{"n_layer": 8, "d_model": 640, "n_head": 10, "n_kv_head": 2, "head_dim": 64, "d_mlp": 1280, "vocab_size": 8192, "activation": "swiglu", "norm": "rmsnorm", "norm_place": "pre", "norm_eps": 1e-05, "positions": "rope", "rope_base": 10000.0, "rope_fraction": 0.5, "qk_norm": false, "attn_scale": 0.125, "bias": "qkv", "tie_embeddings": true, "parallel_block": false, "init": "normal", "init_std_qkv": 0.0179, "init_std_o": 0.0, "init_std_up": 0.0179, "init_std_down": 0.0, "optimizer": "muon_variant", "lr": 0.0115, "lr_mult_qkv": 0.7, "lr_mult_down": 2.0, "beta1": 0.95, "lr_head": 0.00465, "warmup_steps": 200, "schedule": "wsd", "decay_fraction": 1.0, "decay_shape": "linear", "final_lr_fraction": 0.05, "batch_tokens": [65536, 131072, 262144, 524288], "seq_len": 1024, "doc_mask": true, "train_tokens": 902600000, "steps": 4902, "dataset": "wikipedia_en"}
MLP neurons of a small language model. Each row is named by its layer, matrix (gate and up: input weights; down: output weights) and neuron, and shows model dimensions 272-367. Each number is 128 + 24 x the weight over its row's rms, rounded and kept within 0 to 255. Numbers have three digits each. A neuron's up and down rows have the sign that makes its largest values positive.
After each neuron's rows, "fires on" lists the tokens most often at its 100 highest values on Wikipedia text that the model never trained on.

L5.gate227:153120143118077117112110106153155123138092131120155177154097116127140196096119107126104149133128064147145184128122092140167156149108095146161086114138138133135145122142129154105139133149109146125128171160134146161139159166113138124153121148131145117165133106141136132133121119146125143128
L5.up227:111096127137092151115197143138143104153112127132146113099128132154081143158146135124154121078138129172149139098130144116156168135065153131140176115155118148158111116158141096157125134121065154124074112108114118164118140140121133111118098133100106146126134149157130158132119102113159160100
L5.down227:116134094140084183137150135120136121097105130115137075141143134095107161143118118103127122119156146135129134170081147100138152097104134152118145144142142101141127140127146116121120118068119137113136141149146075113082122159085120138163118087119130134100140159112120139084092132149149134136
fires on: "s", "0", " century", " date", " years"

L5.gate704:154139124136128144101129160153145085135148137088115112112126089095125149094129094150133144108146118099133120087134127126156149149125107125095103111106153096131135112172126127103124097124123115074146132109123156125142122162126120151157167134139132107103155136169122094139107135129132131090
L5.up704:118142133091129124131087146158104125106155143150110113144137111116155150121133144135100113158148113113120161111134096139130123128163089136107123120098149189129147167089091115115134167101130119155137166127084141092146092133100143135142105140086100111110159128148125125125126122158161101139
L5.down704:147114092131083135133099125126126110102128171147097119127139071140131163112062116149120083111105117132117118085148154111097147115139130140115081102164107140075117137161124097092128137120150111156166167126129158101118140151063095136119130120130134151119129152153119104083140102153134106107
fires on: "s", " S", "-", " and"

L5.gate328:094162154125131139116126129147097123117110100143134094152125113132134076085132112092154146111135142128078126180141115081114151152118152170149161125096131145163162156139121103179159152135093144121144164128107097139142131072132128125124127097121106148154094100167096135123128117139164105123
L5.up328:115156108151100158147187114144142137152124097104175161095146155106135125115129087168153143128116149120112119104126097134115173120138152106126124138140140106121140155136156137139178132124134118159128117181158172106103119098145155123098107113155135138147110127106101136095154161103109134112
L5.down328:133121131104117128131141116129131113076071147160145063096140118105165144114069126175134150101119114103068149165119161044115144143114168117142077127124159112102095116119119115120100124148104120149119151126164103102108117120112128092143152127143079148130142123126108101130167122112112144135
fires on: " he", " has", " who", " then", " He", " she"

L5.gate1064:146147123120129083137088160093118150077164139098110155114122145119125106139101165148154139115088133121171094131154121143144121121116106107139096124152128065174157098130181114103176126097130148124143139107119105117133131130170175156108141120104116135112118106081128119145161150149189120111
L5.up1064:147121123125127131125157115111138155119159127118153116106156126119178135156108096116109095136100127155151113127149128183137115134141127096125102093151115112105125122164126121131123128080133111109097128178098090161094117123130175127133149134150095085104180113063122109141100147125109082134
L5.down1064:104112112126109187107132128168114144117155126117164110114147104186115150132090076129121101105126098108170113134160129156118130165148113127135091129146106142138120123152158095115107138129134133145116123117124092142094126105150128112130129160115121159147121117147136134128104111122094152172
fires on: " (", ",", " |", " in", " of"

L5.gate264:137081108116134130164130153113102159104128121060155128124156080143166145105099131119143124145131112091100156115139126119151142123122185113182144092091115114105109120131099129136133153175138166168070102156110150106135092160131093088116075139129166169134075093167147117128108162117164127139
L5.up264:135120101122075138150124150167123131117087116103117165167164125158152131146139128125170098168125140168134132114111103160140107103153095139120086140139126097203144138151091098118181113161133122151111129108127148081155127134132139120130115147142120169182112101157119152156092181114168145150
L5.down264:145130099096137161171136159103097127137101169094127188098116129131177118171186141116132126123106131093101148171108117153175102144115119163140149108128127153136090139148074099135153160099116124163097159096105138148126107186125166120115117125166090140119093159135126126121131153137130133114
fires on: " is", " are", " was", " tell"

L5.gate659:107151121105149165127178125087136106185108111170140179141107132107125120107175160109161096153136119120105138124181120135095160151146118113137126159135124141097129133156173138101107133158120090114151132095083185138151140114120141126105143147147067165157160121150128148112146132126141126135
L5.up659:118130169132150119151169174112142111120086109126169120120149153098172107114142116109114155108132119152145155115155123148146119126148146135118092120141111096150112161141124139119148169105115123115170123153113151143079162105115121139120168124134122144135098157172161136113102118091174130107
L5.down659:102084138139079142136149141128111115065079109152145130131063127068139145129164124101124141107142135132118110096129137125135164134124137121098147152155122108121154138111114148147161117112132144116137097113106174119129155120156131147120130109134149148149130125101149187078149105123170106091
fires on: " on", ")", " in", " of", " ", " |"

L5.gate1275:123128153099102132135137133140104107181117117182158151100115125148130176156175123117144102170129144138131098089101089114104134135110127118138139097115119155150131139106102166124130160164133176134125120119110154113114096102087134112118174163115099138127092175150159104161104141119165123143
L5.up1275:129094135134144146063154131167112163122131116133088102138172129121127148100156164110148136134136153094130147115126156172102128171127116119090112149161161124093141109103149121137120112108133120148151180105091094132140116150112107112155113134150173079101153120110115150146122167174128122134
L5.down1275:139116164158075198152154136115145131111164107130155073159118164164153118108115113055136154093128137104152157104106088105130098156118169129149137142167147113103130169191111147144142105112097112121106125128107146157131131123107103103116138140123179142086104148114106122144130107117140139142
fires on: " to", ":", " into", " |", "\n", " ="

L5.gate198:136113141178117131118127117119125155158151055068148119137146140139130104130125134164117146145119107142120096098130194156157120150149126113148135125129098123115142119103172107092153175162115148084104118123092105145145110151075126123121122125154142142144103081089147156144131128093135133129
L5.up198:068164128129129142151165164167162158134120116142168108123134148126115142170139147153154106175122140141092100127100123153135187109138125128141125149130115098116123154100168126176154110143132171144101127108115114089147119170129116145105134143103103175126144135151146130123093124138126150094
L5.down198:076146162139123121114140158126109176105112131177127117109161142126170106156117126097100131180163125131174143119090174127148121114140099132161085127104120107148106153138127090118126112115101123130122172117128100079180113157153123128141192106137128140094120115125136123149112111125136123118
fires on: " is", " P", " S", "op", " are"

L5.gate881:136105103101138115104124137126174158136100144127121170150158123155115142149103176124093107150118139137114168118166150142129128153147143100140108110133125094138146151116148169154111160123141103115168120144136114138112121118181163088153133106125125163107131137163156148103115162125120138150
L5.up881:158115114087175130083085116128133129161124178143136132155153125145089136159072127136079138149116123138117125126125097158101106184067106112144108100123106105094109114098156092142152132110095104100169143087119099128113138150145142104156102093106101181115117112150074147109166154116141116153
L5.down881:117137123154140115114149156108141148133138085155142159134149121103115134132125090115151109131135086115143107142070117080131096167086161125174101156180119173109129144120178142110115140138132127126091110148152116145094160121141149117134142127146105125131124122138144142112127125128107133144
fires on: ",", "),", " (", " of", " |"

L5.gate1009:166107150090096122123094104125116175106134139099118168131094121127120160119098132111116102147137146141172124090109137146120085118110102132133104114109170080160130124119136143139119167130143154138132109151107110092106130086081126165155169159130152075155112133140166125125087123088143115180
L5.up1009:125145152126114074149087100143128071100153129114093134133145149136142131088133108116135106110129155154114139126113097165121095121116174131140109165102151128105154116133130144180114106136125187112113112153084136108135119107114114142136157158156100128132158116131139174106119171069176086102
L5.down1009:122098127124116115149109122109098153091121138122141140125154117108149145137144120157138136072104134094137110117132104124134129113111118116140094113105062109152096127164137098080122108129118129119147125077137098162100160168089155103134126147163127096085144161108117093124145142130125096127
fires on: ",", "-", " (", " a", " which", "ex"

L5.gate59:125103138110100171099109177109170117119122100110096146141126124111157116070125115093119123157102169139113184148155111134111083140122082125164093097130105105096124133107104114110148123134169097123096081130151153112118178189142110134144160125103133142099082135113112132205116139111168069104
L5.up59:124111123131125128141100117172163157122095094128120141085121138080127091105134112178089105122105112179107133122145129134101163187091143108153103155131111117103106158142105153145086141135128130114157103108124137124124151114157168131179150119114115134149135130161101156133130158108126125110
L5.down59:103147154113131108112135121099131152098161117144127069160128177147102131118130141151101134104188143131124127157174161151132144150132094096100126102092160100132125159143128077151117102131107146123100159128126104160138124115113161105138152093112094099126102115131133097101135154102141114082
fires on: " (", " "

L5.gate521:126104165129141103147116165098164081141155193118146113100102131151150110127161100187134169114128100129131130137157152109138117164123128156126096058121104119156113126150116137141098123133144098110139145109094167115118098143159156117146067166114089123130143170168122139170098147143134151164
L5.up521:145189132111098108109113152143122130105133139133134073127123123137131149141133157157127177123158105120090124122148101121112104110117123141127140092103088146154124150140118200086105162168129187107115158108115127111062136130137113146139053142130111132122144124131109120154084137134136147119
L5.down521:145152146097146111109130164115150141160113090137145137120179110134105087138098102148173120097151097103159109180106175104128150119134161160128114112107124097115068115086117149140107165115143116151132132151147139114092141139143129172124107157109134134107135093128134126109146107101121137141
fires on: " f", "f", "if"

L5.gate470:090135130109148127098171162115149087116131136109140117099112110114096165097154094133126125111123164123151159153123129136120116141140072111134167136119150159132093130125123126136122141116175165119131109118168099116131111120091149114111109169094116159073112130168176122119131131120185153113
L5.up470:127156097059117138140175156110151089099116153130101118104143137151106128140157074140168172142138166144114111164106086113139093162153108126123095134116130137120144165124131126127156129197156119129101152102121140120125112109140134130111147122134122135103115121141110098137123118111120147125
L5.down470:157123142089138162111154115143095097119123120146146137082143134146125114107134120111153119141122130113083123105127175121140081179135134143139137135107155125101153146118128108096149135161149139106104124109150136158126119121131202157086138121119150103094137159156112104131166159156129119113
fires on: " to", " can", " would", " will", " could"

L5.gate803:124134182133105133125161103141088148143163100152105135102125160153162151092167129137110115152166154114113139126095152132131141103150146122120095071131135101135122106101081172117128110127160143123079135117072092106115092089114109142146147150141134182131125141146136134096135178110139139170
L5.up803:148144133139127159093092177104112116127104157094111136134116159099073119127200144140131126130140129075111127123143144117144153156141117141128138149077124122122107142110132113101106112122110086103131105134137103093141122164119104103103083146173127146120139147101123150106135135131153112036
L5.down803:082154189183156158147079109123098108129118126090133088113142135136086142145186164097122134111110130144111114161122119128127098115151144148077105130129138092181120088099132190125152170122086104142127131116133098126145109137139093144124123128164138103086120109088155121121146189128151146138
fires on: " of", ":", "-", " ", "1", " to"

L5.gate1047:111133068148167163114143157149161056151113168104154127157164134125144078127159112116162136117140102153113128139187142089142104148141156086148094152124132128140122132169117112175117157088096140154138121110156130145188132134121130127170152145151121169131136165117195145141112147092138147131
L5.up1047:170137141112089113118120143115086115139131102071196141102088124129104147122085114121071120158137089121165119097117103099093125115153132106127161157120139108112107151134133125137116144124126139153171081158130154118118120120127116073142132157124131077136157127114185133114155148122116116131
L5.down1047:160110151095110104119098143133154163126134156138131132109136145109129136099116111094112110122079147124139141156132147120114126176143103149107116146154143135094097142123142125110108152136093103099157121123142115132121123102111156158145110138131135102120103173089112122137176078098150095101
fires on: "-", "H"

L5.gate23:140100092109085134092147116114133106141149134155123188144158133143115085099102101108122116144149098120116141149132122127137129157161131136165156137128120094155092152125109140144071113161150164158111113163116137134113128128158114132124098158121114194150132147153143115118133118093137117128
L5.up23:153165082114152110115099084124111106156084094085120134100101154149125135150133127106161147109077118103134095104131140106097119105123094131156118113107122134181125149091118060142099139107101104118126110156104099101133135141135109144123120111138089115172095161198131104100136163148131159101
L5.down23:132133134149125132115121107109137078123122168140143111100159128113133123114085151079118140117162150138139189122139179130140126151151131133171103097119125145118144088130153127123146113136142158124163115141149108146116145159125123113140144158113122116138114125112127103139092133079187161155
fires on: " (", "ent", "t", "3", "r"

L5.gate971:101138148122120122170100150122154084132138125099174124104133141153132120126079148160159145110138132148088131117161148129089116144177126116109124117149085161103158061112143169128164098078132163148139165118147114111091133117170098119109133125158134143121103166146135097111118119128121121073
L5.up971:125124117147113151132103131154179098156113141117141095162140195110133084112151122132147137100159099142105100110127131109138149118135141139108126125146113158133132097107098128145155124105164130083132129143137118099111174115121112091136144126195138156100141155157108114138117102133110146137
L5.down971:093143151176140176139114160114147107121160124098144077129167131109167129125124156126072101093070133131102164098129146113119174132125119098129157137102149145120115130117163143107183123124128146099091125138131098102120106127105139151130174118146191164104123110137093132109118148134098143146
fires on: "s", " S", " York"

L5.gate781:145086111098124147098094136130139139118133122128131127145105158140157174140157191140111188144108138147107137131131098132149120146111113134156139122133103106129129096113148143143131181158066132113107106141082169106149133147130146128120155135117131138085098098133147105104127146126126129149
L5.up781:117094092139163106123168129140107143117117115158164100105111180116140152095106106085090151141100153133094153110105075126140169127116158140110142112134130124129085103091140159154085130097124150180156153161110107125131147101171173101123141117096077102068161132143109095120119110101127136096
L5.down781:097141125117157138137139147131074159143116137117129142152116150084148089118133136105109128144124091070098122127100156119094162089151121131137135177127167158137098158126119132118122160132152153136135138107097143108124125154159139117099129154131093145107129112147120137111152146158160123124
fires on: " |", " of", "t", "ir"

L5.gate601:167118105108091203135140119125141120120135163093152146112117107150160114122102128162148121133151100149122126132149118168149133097113105101169154188167159132102142137120113148111150118153116127109140118117100135159102146076188123154144129132122127127132113088118112168135104113113119145118
L5.up601:150080121095114130109090147125098141100092119104097196114123101146097148114133145123118116118129120134116119111118117138100142130105164095141112145120103088130117100132105078122097148100100123110134118066083098100138128115173129145139198110150138123144096112136123134140089117133146163121
L5.down601:153126058135140096081100143142100113137088163110141141142104122148111094133151203119131144097098124110132107139138169138137158135191139125132095100143114095111155095108159112126112160145113155158148079135149128113123119124102160133136148111166155071159133144107119130107123128167138144112
fires on: "s", "ries"

L5.gate909:085174138056093105081137140105105146108094129170114106107118121164137155101105160092115179106110129111146106104147121122060146157168116084155115131153092110104126145127100145099113077151123085124166101151111111130097143129073120159121127093091103095094134095178176115114140144137151089136
L5.up909:109126151104137125121119088149118168143131138111122130178125146115112151105105125111120132147150162133158105151095111110115116159091180099137148167144082113156130108111132086155134135115095153133080158102113141143131142110137138120152084115120134141095078098135117142115120128098138136153
L5.down909:124137116119121137130102095112175148139052115124159138122107106112116126141145131093128130113175142158109088148106144102163106116129121124141148160134103086080114109125128107089125156108145130130144141161115141152127130136115160128090127120130124140127166136148101159130098157130160124112
fires on: ",", " of", " the", " in", ":", " ="

L5.gate305:096131173105118112149120139102143068122125108144146148120152168145130088093104120118139148103147117161099176117133179133148125155150159127132150055089157157122153142158142169117118125112170156142117092160128139140122120135145176173078177118099112142122149179146144119168066108093125084119
L5.up305:122134150112152146114128135124168106163118110103154139121152145111151132094180149097126169100138109138108125130098112125118112144122114189152151077111134108106142141088141138129109166108135134120145087123125137096096128142094137120104123124122132153137197129105132112116145110137135113140
L5.down305:113146126108163134124134120118132094110110129131136040132114164169122173081102163122130117127114145152119089146123155136149137134154129129115139110125128133130152126104145160077100117151135140168134167145158129169109145111155167138118142101118101119177167134158148124108120115137166092123
fires on: " (", " re", "-"

L5.gate917:164125134127156130111154135165135135119129193107140125143150115179130149148160155139169146125143115128096132083141128087123130115100187121144126153113150105087122099098119143120086110116154169117151123145128102141129114099106140079118085124128117168102106153128147138151119126128063124135
L5.up917:120110078136106206120150106131116170118136145046140118125168137093144111155165144091138131120152144170108132135122126112119147116145105122128150113097119079088138133117173154143082114114169167129066149122152086176151172147132103134091085158093117155091118129144146173145099159146127132133
L5.down917:124134144138124111103159141130132133138089116056126082121125122137162138120139121106115113106115108142081071131113128147163204105116084124127161156148141126081156149103119142134139119163146134106109137085103107139069084175165106103109097142132110150127116148159124114167099103132093125112
fires on: "f", " F", "F", "c", "ist", " comp"

L5.gate591:120114068134122156068133136181124096159134138142165134101163175109135101138160093109090123138075149106112125152128108129110135116115071092125118143082158103166128159112114133109111121132141147182120124170095141082093157117129093125177158118144127125114145162118140147146105155097154117120
L5.up591:128152126117121145138133122118140066158164111127075125117141136112151162135110120154113150086137138132090175172124114169131092105183116163127102138119088125133137139092086121113071151125147125168059144126102142121085138113173149096125138110157110155154127148100159143145093135107136099117
L5.down591:101161117135135149124118133136161153113134132110162119121128119114112111150114105114146115093156099135149134098153135134125123156139137098079111151113124113162151111130146096139117105130156088173113163154174135106138103143132141141137094116127122141142114157110120091078092120104097122125
fires on: "'", "d", " from", " in", "table", ","

L5.gate916:115102123109132131143105143158161102129164122137124106126165100119128125122121196119132151106152142133105096158117140202115143152129160124128074113114151150120140101143114176099170137126125112096144140096176140083094133133172128122095116116135120129118133143127124133153142132139117079094
L5.up916:121148097133087169152098127080153105144133130134150126097160130123146140111145135141157068138101147166153149144129177134094145135106124107160101129170142090122122139106160118119126151101119135123163088095158116113140115114127109155106120092137122148149123142160147178115133133054103114094
L5.down916:106104149084138166141109123126165126134133131142143127152132095125114122101160142162154108138089166134119130152100130144122147163137119157120160128142163169142083144137152146125136123089097181116110170144136110100159175155118094113104177152106098111166115144138088124146133126139082167156
fires on: "9", " ", "0", "-", "–", "1"

L5.gate12:153156154153163078092114137163118143119120077154133116126149148138124118135113129145141119155095047136117169151127150111158121107157131109118115099116151143117123123155127095150126122116170170113135145151176096111165160133093140177159136102175139115106112125084112091133130154127143139126
L5.up12:110119136109093124180102100093162140159148127125118089135103148147119154130176149157119133119130141114137161107179144072141150148175098121116116132127117109098163136136108140128080143143136152138140064158156133110096072156133131090157107137136107064150133157113170135129135129126166111123
L5.down12:171128076098151104117142141108203129152119109118142160133127127183173119163122083136154115113125114154149172085129115120137123122098121124123117162102115114143091122150153091158122138121155122143199128100173096137133158105086144114147135127155105131179119135131141152125118115135084122142
fires on: " he", ",", ")", " who", "s", " they"

L5.gate1226:146148135062145143135117096165163136094169107126177191122116085133084141107155115112152089147143094146085152136101134143141086117142135141080108142104143116154117151130140099140068151145112124122133168130152121102092126134147147116155145130131112137131099122116139133160139104130114141098
L5.up1226:116138104099148173175129139073115113117112167141126148121145129126172155127150165135127195118123197184114105116145138088155168160170134115094136125168159086151119142179150096123171094143157203121129122094116142135065170122108167096096088115105086136138089129088098093132148136099146143160
L5.down1226:184143097078161115106146125121113137120152131143091119103111115138123153134113123112139122170137110125082120125121139123171131150137162132125090103133147161139095163130131109141169123154122150139163081082134110135136100170124098160087130115117123159137129134100102150163140091148141105083
fires on: " to", " can", " have", " not", " would"

L5.gate1210:102088114120120110143144137089118152147091151183099144085147128154107125149131127136079177131117133117122120145146121130130110098179098124114140127146123124121144181135108148105108125129122136139077130166143108132123096171145137112118119130091102098115124126128117100165144141152096111155
L5.up1210:124153132139168153123162132139081129142144168111115125154098130101132088154144063115097127136116139128108131101164129125130127130078074141122114167152125099146142116133090064124076131104128136113153140139103127151151133135124135116146134119147109146105127057173116124112161173101131118112
L5.down1210:120103138101145121077101119184127149080145148138154128133082115116110109082088096103141152136125137148096160100158132112105135138111111117149119124147143095144149129121129116121136133132116127142136146102130109135114170112125082110134155117130128118103090151171116137150136124141120129110
fires on: " the", " of", "\n", " under"

L5.gate238:149152137122105107094109140088116082092150108098106154101111110134123097115132120141103136114125157129122166157151134125129132151105121096148108142085142158152139121123173116142135138138088144134112127120141094127102151140115156150144162138160138168158133131125112161120155119094129121144
L5.up238:104162109133110127134145122133127112112142106141147123079105134132098142131127056138079110151147163133112136122198100100096197140106120106166133129108134128130120122138106139144173133135138136115108138145159099132128136154131102085112158107115135119135125120100147175158104136146115122139
L5.down238:171122097136121107194167092133121155126128135111126174165169150129130071126142082113116147089138084159085125123142122063126113115088108111099137138171113156122141133153109131122167139130136140129128155163159141102094141136121106116109130137131109097140098104156137146127157100124112131131
fires on: ",", " to", " who", ")", " He"

L5.gate1095:132139143110154121149086149132150148115122108068171133123140076170126137108122153144130095165120094133108116097194109142115109147153084120118113132126116145111151178129155100095101137128144151117149145125113129139125152149120199116128124096155186107151153135138120160159137094133114091123
L5.up1095:115126157131112151113110138106104164131096121065123092140112181153113158093092105147128097175140106176119134092117107157141161117150083121133131112126130142125150135144113121122126117142138152121157135091147147139113126141145169158125138107123121082132136066168137124121115121115123112156
L5.down1095:157134114124123159106136154138131163099141129152119129131116105130088130105153104090127113127126127132109130132101140100134137120073143116136091171137125145102127136160121115152147100139081117143142115107129110155137125114170080133127154165129083164115154155134097123111110148122118114107
fires on: "s", "es"

L5.gate775:133122167160094136111105143138096180130128150120153156158106119079080152136115114148156138132112157136134143158124099084131096099129109158145127128177160113085119142116141162086151107108111102118095127118096157183108105146166120117157164063109140136162131129121100167103159146128116119156
L5.up775:153125097125096124145125068110131099098132153130065166090114112131150164138130115142139122084096114139106136120107137143138114175171167126132135131120118158106099120121131141094132113155108089123129111126182084151158124150136112107108127136110152132150136128140128117135128151116107124130
L5.down775:097115183132135143177083135090117137096127116134083136149113142129149121138114157125115160106102124155080095153141089101166130167112121146134112112136131138134141137094108141171080148138103134122132138090138145172114098159170146126126178132122151140114092128119154122111139110124142073112
fires on: " ", ",", ".", ";", "1", " ("

L5.gate959:119116151165153105110122129145181111119120141123094160110160123107159131149091147157137128094164136107147121138158148133123119142111151151156151128126109122112169113137112102155116150154099141133151131121141122125147146128116124119097118157084123139114141105134118110120146165111142101133
L5.up959:169130155137170123123128114173135121111160141120117183125132146127140127126142159130160142164121183086137134142135134134129143133098128155147122105101099081130161157150107092112107106071101163106172112099153095096129128121115092148118144089107116113079120159131105169152143135126131109169
L5.down959:131149111133094159169130163110166104115151137097148115147125142167130156106119130110129141127129144126130132118141108121192150145168112137154106115124131088159166113101107090120123134102144142128096126124118087138114132107157072146136124161105119099126128096116109133125097116145112114128
fires on: " as", "-", " in", " ("

L5.gate1184:065152155138089154059158139161102090158119133124136174116147129097176137150087094127182125155129147108129159107116110101104161148101091118144151123171139176119140120110158150160124095135072157120162122122128086113119107119157120135184146103214092094111116153131130189136095119123062122108
L5.up1184:115163090175102136107159124166126094166110115152117107133088123114145089080097129122174123133111136079131110116132156119146129138147134152101114151093144138092169153099115115110109099090131146120126136138130140152111138144133079127119152107149164149112179104124144133157105163108167114124
L5.down1184:153139120105133146133128161082130124112117156112153072116106104142108123144122068166108136141138085109110146143147140147126137125098168114101110122102138187131130093092106129121151122149141120145159069076131124110138105149139141090119164132135112162117150122130122138117145107125159121108
fires on: " ", " has", "ad", " |"

L5.gate108:121125109109117132120137174134105137128106114118143095172148141143139123098110138098149111144130131130171132127121170148120113128136108157170106149122139152088152123134139180150098131181080082151117103132167115137127152130119146141116154084138084085156167116140130132137153103118075143151
L5.up108:154081100099132088099128164150110106085106101081148120131080103124041162111111150100100117133142106146109162160105114095118130105170121179173090134129104104109158115139127148150121144174078097143109116122167137117126158111109143132116116152123130155142179133115138117154104135112115110132
L5.down108:156142118107145124090076110141127122150109158128117136122134130136123149110159110092142144161163137102086117105101082113099105120102132129090117146159091114116148095125101133086149131108119151141147093109122092110166113099111159126138143094136132103155114129114092118150124137131135177149
fires on: "s", "un", ".", " (", "-", " Year"

L5.gate565:095103130130123141115106134101131095155152167108086167116128121135096125148118120120136150102159117132096174103133106137170154120180146076117156110083155158136122139138137136110130162118137122117090108138148155085103154149134106133116149137107121116116117177147152130093104113120138125110
L5.up565:127083148176112136119174135132130111169129165146107130082083123159138127143108113131148137149138124079105146137178100148132157172148100112144137147107112129070121129135156115088161112175135145125119121133160119159119163115143110118125133116150132127158143132143158121084146118151184136134
L5.down565:152093148130129129136092119098124129129150104149142117122140168153177134121146146097151138116118094111121153137161126135120162153174108170143110145095143143115099127116113143098136092113139110129129125115140112096110144136166115163137117111101167125157125113161131121127138117148101104166
fires on: " Dr", "s", "t", "7", "8", " Mr"

L5.gate797:105122154113159137107097084136084177103101153108142120143158141102125102107134190172108130165142164145177129122122148103155106170148118130138159115104132133105133137121131129167146089110101145132169120165103100131174118100120094149122128077131128111125161133137112091118117159095136147138
L5.up797:117146127153127121109163114112126108145142132081116187107131160135099113175127123124096145093133132138091141141138147175147114131142089155103098125144140116091159146121144158158153113102125167117093125151116126127128136097157133082140144209149139130108117089115106103124141166081129104143
L5.down797:180180123124105150111160128111102155134147138115149178099145123158109166158103092093112122107167123128171110104134108134146123127191104130141106113142138134116138157153164145101133151137135144146117123125113141114129147112111122106184171123127114172121152098114114124143109146112096130121
fires on: " |", "c", " a", ","

L5.gate852:123097124115136163102110154116141124114130173189093146075136175177165124132125167127120162124134118130166170127130152141115103185123135153141137121147116128157113122124143137094131143142116139129149153186111118152132148119125132148123149133129128141151131135094177119128112138129143082101
L5.up852:158130120084140143127124157138142113128127129120056178100183097072127088182126163164133147126104136171137160137145129135113145148136098119118140130128173134142147128112137144128158082148111121139145116175132154087119145118130145142112135125141161126115120099142102120135138166114142143101
L5.down852:107127124133093157102149093145110176103190098122106111118101093126068134167132116131111168129139166174145128145161163117179156168106145091122146142144111117165139155156141119117103117133128146146091112121116118152125179116133114177125102125130130119115105122155131108095143164118098155163
fires on: ",", " and", " in", " a", ":"

L5.gate1058:096138136124102151178122134134172146157140133112132110161084142107124135143127132146118084112067146154145123114149127106084135122150073123125090139100103161098110155133179148102143160134156125096137142150118129181169130124107113134122180126131176163131140120137118110123111137114150112106
L5.up1058:120110123059129119133105122092150104119136128126141059149141159151126130148086154108132122085099150151110116093151142129110159115147120104111152103106133152087150099087131162098119130088111122120147137095155105108134178128130156094103149090073098106134116144167132110137119133106114133119
L5.down1058:150146121133114137093121119166153115149148155190143080095142114140162088123121101159130112104147085138134150115111126102128169138162137140112142130159134122129081119154137150141149140136130148081149102106141119141063117099126114173169112100098099085145137120115151116089113110133087109132
fires on: "s", "es", "mic"

L5.gate303:087164125095138110135128118073140141122121141154149126080115152140112154117161134154133138113121158159108107087144131123136162121149104163151073122130126098134138145124115160135188160105129128119126123132124135099108105098165173099145108114108069133090133115122085139121134147120150124139
L5.up303:119114169066121150094141096174116124119137170123158127098133105125126110142151137129097143147114113143114104093101104129122126080124118132134102169174123119141162107134103119116154137137134169114091108162134115137102104114171104123149128146116129167136101132127146113130103114110110144083
L5.down303:113125110100169115109140118132138099114141162158120153142153154107156131101169115129157102132108124129096142128089094146117144141095161166162116125129181127106084141125099099133141127115161151163156142128121130115102121132088077080102153104098158082122128124140130118154117187121129096129
fires on: " of", " to", " the", "|"

L5.gate481:127144161158111120107129120143129111118079120129157154152139120118143094168131086128137113136123124128118130134115148137106156123056143136196148127134122166138104145145107164130136140123118136106122094164142126113092097103162129152154108088084083178111135128096111113087116147125159144105
L5.up481:122140127170120111071122130100104141141080153150117176163159153110124162132103115157124096106095151136097130086119113161124127166037127145128148173134125139126143185125137093137118130122099129112127113140106100117172137145167115138120151139149111182181093123132132143120120120098111158101
L5.down481:082115116113142120115144122066102142169126148156152202115172165118148105095133183131110116131106143162148165144088158149128102111143111118150139130168133149116123112098126114078118101161125125182127122110124115160132126139120089145129105151139118158137118087126137135157119186140114148097
fires on: "s", " |", "es"

L5.gate8:137138133144165106140134151133142111166142176136080114132158131181147144116125136118101093131096114153102117121129159137137102113129089119144157161135194047118155116093124135133145124160087149166132087084087108151162140157167125156102146125111130079114148129128088118136142122151083107163
L5.up8:141139126126130108143148150140158173114101184127146110108170142107125200171136169174131096129124149162107158098101172132134114118100129142128100160137133136149095145129154118123116165118118110124123118118131138098136117091104154138144115141112133138149141166087121093089147143112118102115
L5.down8:184149108100173116094125151130132122133086155096099156124120125117131161110155147129155094079102121099132122144088106136139135148153113151114118115095153119105133145124159175124138131155139117119133127162120106157060096114139120109145089125138146128129145152126112150112077115132119123162
fires on: "″", "′", "\"", "1"